config.yaml
num_key_value_heads: 4
head_dim: 64
vocab_size: 1024
init: "normal"
init_std_o: 0.0311
warmup_steps: 200
train_tokens: 207200000
MLP neurons of a small language model. Each row is named by its layer, matrix (up: input weights) and neuron, and shows model dimensions 0-255. Each number is 500 + 25 x the weight over its row's rms, rounded and kept within 0 to 999. Numbers have three digits each.
After each neuron's rows, "fires after" lists the tokens most often just before its 100 highest values on Wikipedia text that the model never trained on.

L6.up713:471506516469496532542496477517505529519496514492522449534498489465471473506536464507462511511496508512496497515513500455516463470506465530556469479496525513525539473513494510470534524494539516506497491535519528520528510478511505458518493508482521498510470500574466464451470510468543525527494496485514541498530504528502514522476547485462467518525543522524532496472526503519483509509528532535530483456515512514484483480472488534515523494515466471466481494496513481510492498521454490529500494464472500507531502491450524498458507493545520456561470483451481508526478483507490536447515522445516474526519494494494499503467518505512507463482508467516483496492466525525486511500463486538519497468462491472492477467528491532506504522515489496548542500491481464525523485526547488
fires after: " V", " v", " M", "M", " L", " Br"

L3.up438:488468517473461522514499512504516524517495491511541525493504480491464529467525451486533499531528506495496508488460532489513480490481471545472470486530485467499539480527465517487467468492519509517538486554507463485499437532481516539465563507477515473515534497437501505534490473478487497512517486512496521501511463486497466530485541467563516504508507483506517480496477496457498480531518498466509507524494531499489453519472484466488519517506482464498555481480513469475569521479482529527465456506520513499461455469477515469521468501516492474523487515509557516528529516485479468505505486503496521519521493517475490551478495493494517480494490495466534494500534524510518477549483515468554527485523508483513453488498459501495494547519505528495549497503489498463531531505478508
fires after: " c", " C", " h", " H", " K"

L3.up720:526454511530478506514460447537461541479514520485550557514480485526463486474519492464480501497530488536458517506494515513448487517510517476483489469469507506525552520514500485512527495536504496467451470489513501477483507509541484512464542470514489488494532540529491494528522499451483476476482504472520521514535470515493497500507524503494502518430547472473520486489498511532477558513508505519506506451464513488521503455483553511539487508509496532476471493464469469533500499484511529538473493519522486465514510545467519501514513533553497486521498487450479489523499479539547489502481500497492481464511545534495500504493503448502444458479457544520493484486453475520529500477485483537475509524498487494495519489511526510521507513507501501532516535498501489515513501528481472
fires after: " m", " M", " v", " J", " Mar"

L3.up351:524487484465472454448530489464455515543514491537543515523452475468515482481480552488509523548536468459475535531502531509506522497507451515506468503467525492433529516505526480471527487494516480528475482553547481476520485494491499486532450492517520505518425546455478537517494522459519474499515475522514475512504513473514465489483486475494482477537518512531520485522489493496506521506508508463544519520475453446473508476517498522472509482498499495516460482560492497460505495502500477490524478506509533512479496478473465487512507462490480473505473504516523510472516478543494501515548489517496482512509525471502503515495529519495483505533511499478507478531513485473495482512474520496521507490512461519478455522501494524547496489527503526507534530533503511481459540544468493
fires after: " C", " c", "and", " d", "ult", "che"

L4.up910:487482512466521510499508516517492484499485488492509491486550473470498509511492519527520515540508498474536554540507512493472476493507485464520503446492486483583487498478480505494500494538496472507441490510491542493499527493568494521512563532487453431495506507489507446457486484535506479477494532509495549498497551533475518498436500482487524522489478507513469490508490461521509553509489489573475515464498509511491508499511475485494525471483511528483464472479504560499529450520460498511481522505518514498505496473460512509550516496511500473513502547481533500495533498514500515492474493523499487470540490493512497530488539461476551532499520488484518455489470509529516517505510512516504520460496533485487468488548489481499465521519466495562521499504508486491497514519471509
fires after: " M", " P", "in", " R", " V"

L3.up253:465515490522535506506485492488531498490490518460509509479518507479480490472519518470535457535484534477507494519450460493519516481564494453514460548499502495508488479509496412490499513487502538522541494501497498433480521509504491522504531465511467520517497526509507487506476516466509490500494538506518481508486487540531502483509552519478465489453503505459521470518501497470495546526517534478489515529496514511465535464481504503470525494476524513478496513522499489531544464507527522466502533517467523486534505514478495526514562498498494517481481489452487540470468434484487533522476486543481475520461483536498474535515485441456452518446511500529499499502492497516515484485477549448493501512483524499532498505513510499500535499514494513506486439482509490527538502507474494
fires after: " J", "ust", " t", "v", " T", " Al"

L4.up630:512508520499512507485458510524514499483489458473555513508536541510457423513518509527516489484539513459540492497532481505530523494480500507488458458512512501467477482524539439500500501495464525485498523501496539495472513500504508523514538532495487492520501501479473485518481519443476474519497482454509487520463485483509496479522530490508453522521487510463476486500473493507514508539466486514508526487526517479479580511490494525485488424513468502519479497478490535516499499563503498552518485471539527534504494491504509443503543525531461513519451503450495542475522488515479471507518520487522520521512524529487445519486519477501478515485478491491473463529522481503529537470486537502472517486438493489509508492521508483476472506534471516524516481478526492475539491535496494
fires after: " T", " H", "T", " t", " F"

L3.up385:482456474505472438480496541478498504489488508524503499518467490492499513482483552441482510482538509463462521487534535517483569490523465519514526477504513530505506466492557517488540469517503513523502484482501521472475450515491519516524510546476491488519496483481512525549466489455510432493507444504555501497488498515463509524505513495513501521497548478512510471521508498470489452516504463498508537458477486470498499519512524533528518487525478512490509511503533476557530532472492500543504477483488522474522487505451491491488449503478505522520533537511543526468447481516509522494519499498489463480519497508476491535524523483509519481479505467465509507515518520463489504505510509513505485494494491472487491575500470460470487497467495515493513493492485522432532454523508503
fires after: " c", " C", " his", " was", " H"

L3.up944:495494514445493469467504471496538488497497512559496514540520464473515509513485510496491547494519511465477545479497545448470558496493495529515504489520543555499494481506512487514526463464515513472485477501471500501488468515503535504557513490496532414540508510491509504512474473469502491499464486468511481528488467497500489539474516474509520474488482486492507494499474537523473552514478475510496539515526459477509506576510518482509504492523497492484474491482526492513498519517540501533497502500523493466495486516506501511456483487469480477513476483455495505477518497507511505512523526496460483470497505489467501507470443412502501474532507515487485488487520504524497516448497465534474495513506496518545546538487478550460512521496494523507502542484520497492517539549539467
fires after: "ap", " C", " of", " c", "able"

L3.up53:491468517550527476502488507513472544511515496514509496497501473477551465513524464504478472523462459532498527505551507469467507488482522534537481408474521506545493477551493540472532556461483499499495496528513513529521517461485463540507521476464472535502494518513481513501543499462485491498489475508477449511529503504543519499491527465510482491535469517548494550482486471494486505532495528542496505503484483491513500503517473478510478498497471490486462465509527497530523502498485533495498536471492500479518546504518464508492542501470455493526493464455487490489482506469503476454492501490500499463491497464479508454492485495484482521502493471470495487499485524543503519507521506538552517481502534493497489483550535469474545515499517481501553486507473484527511442477518513
fires after: " M", " d", "M", "un", " Z"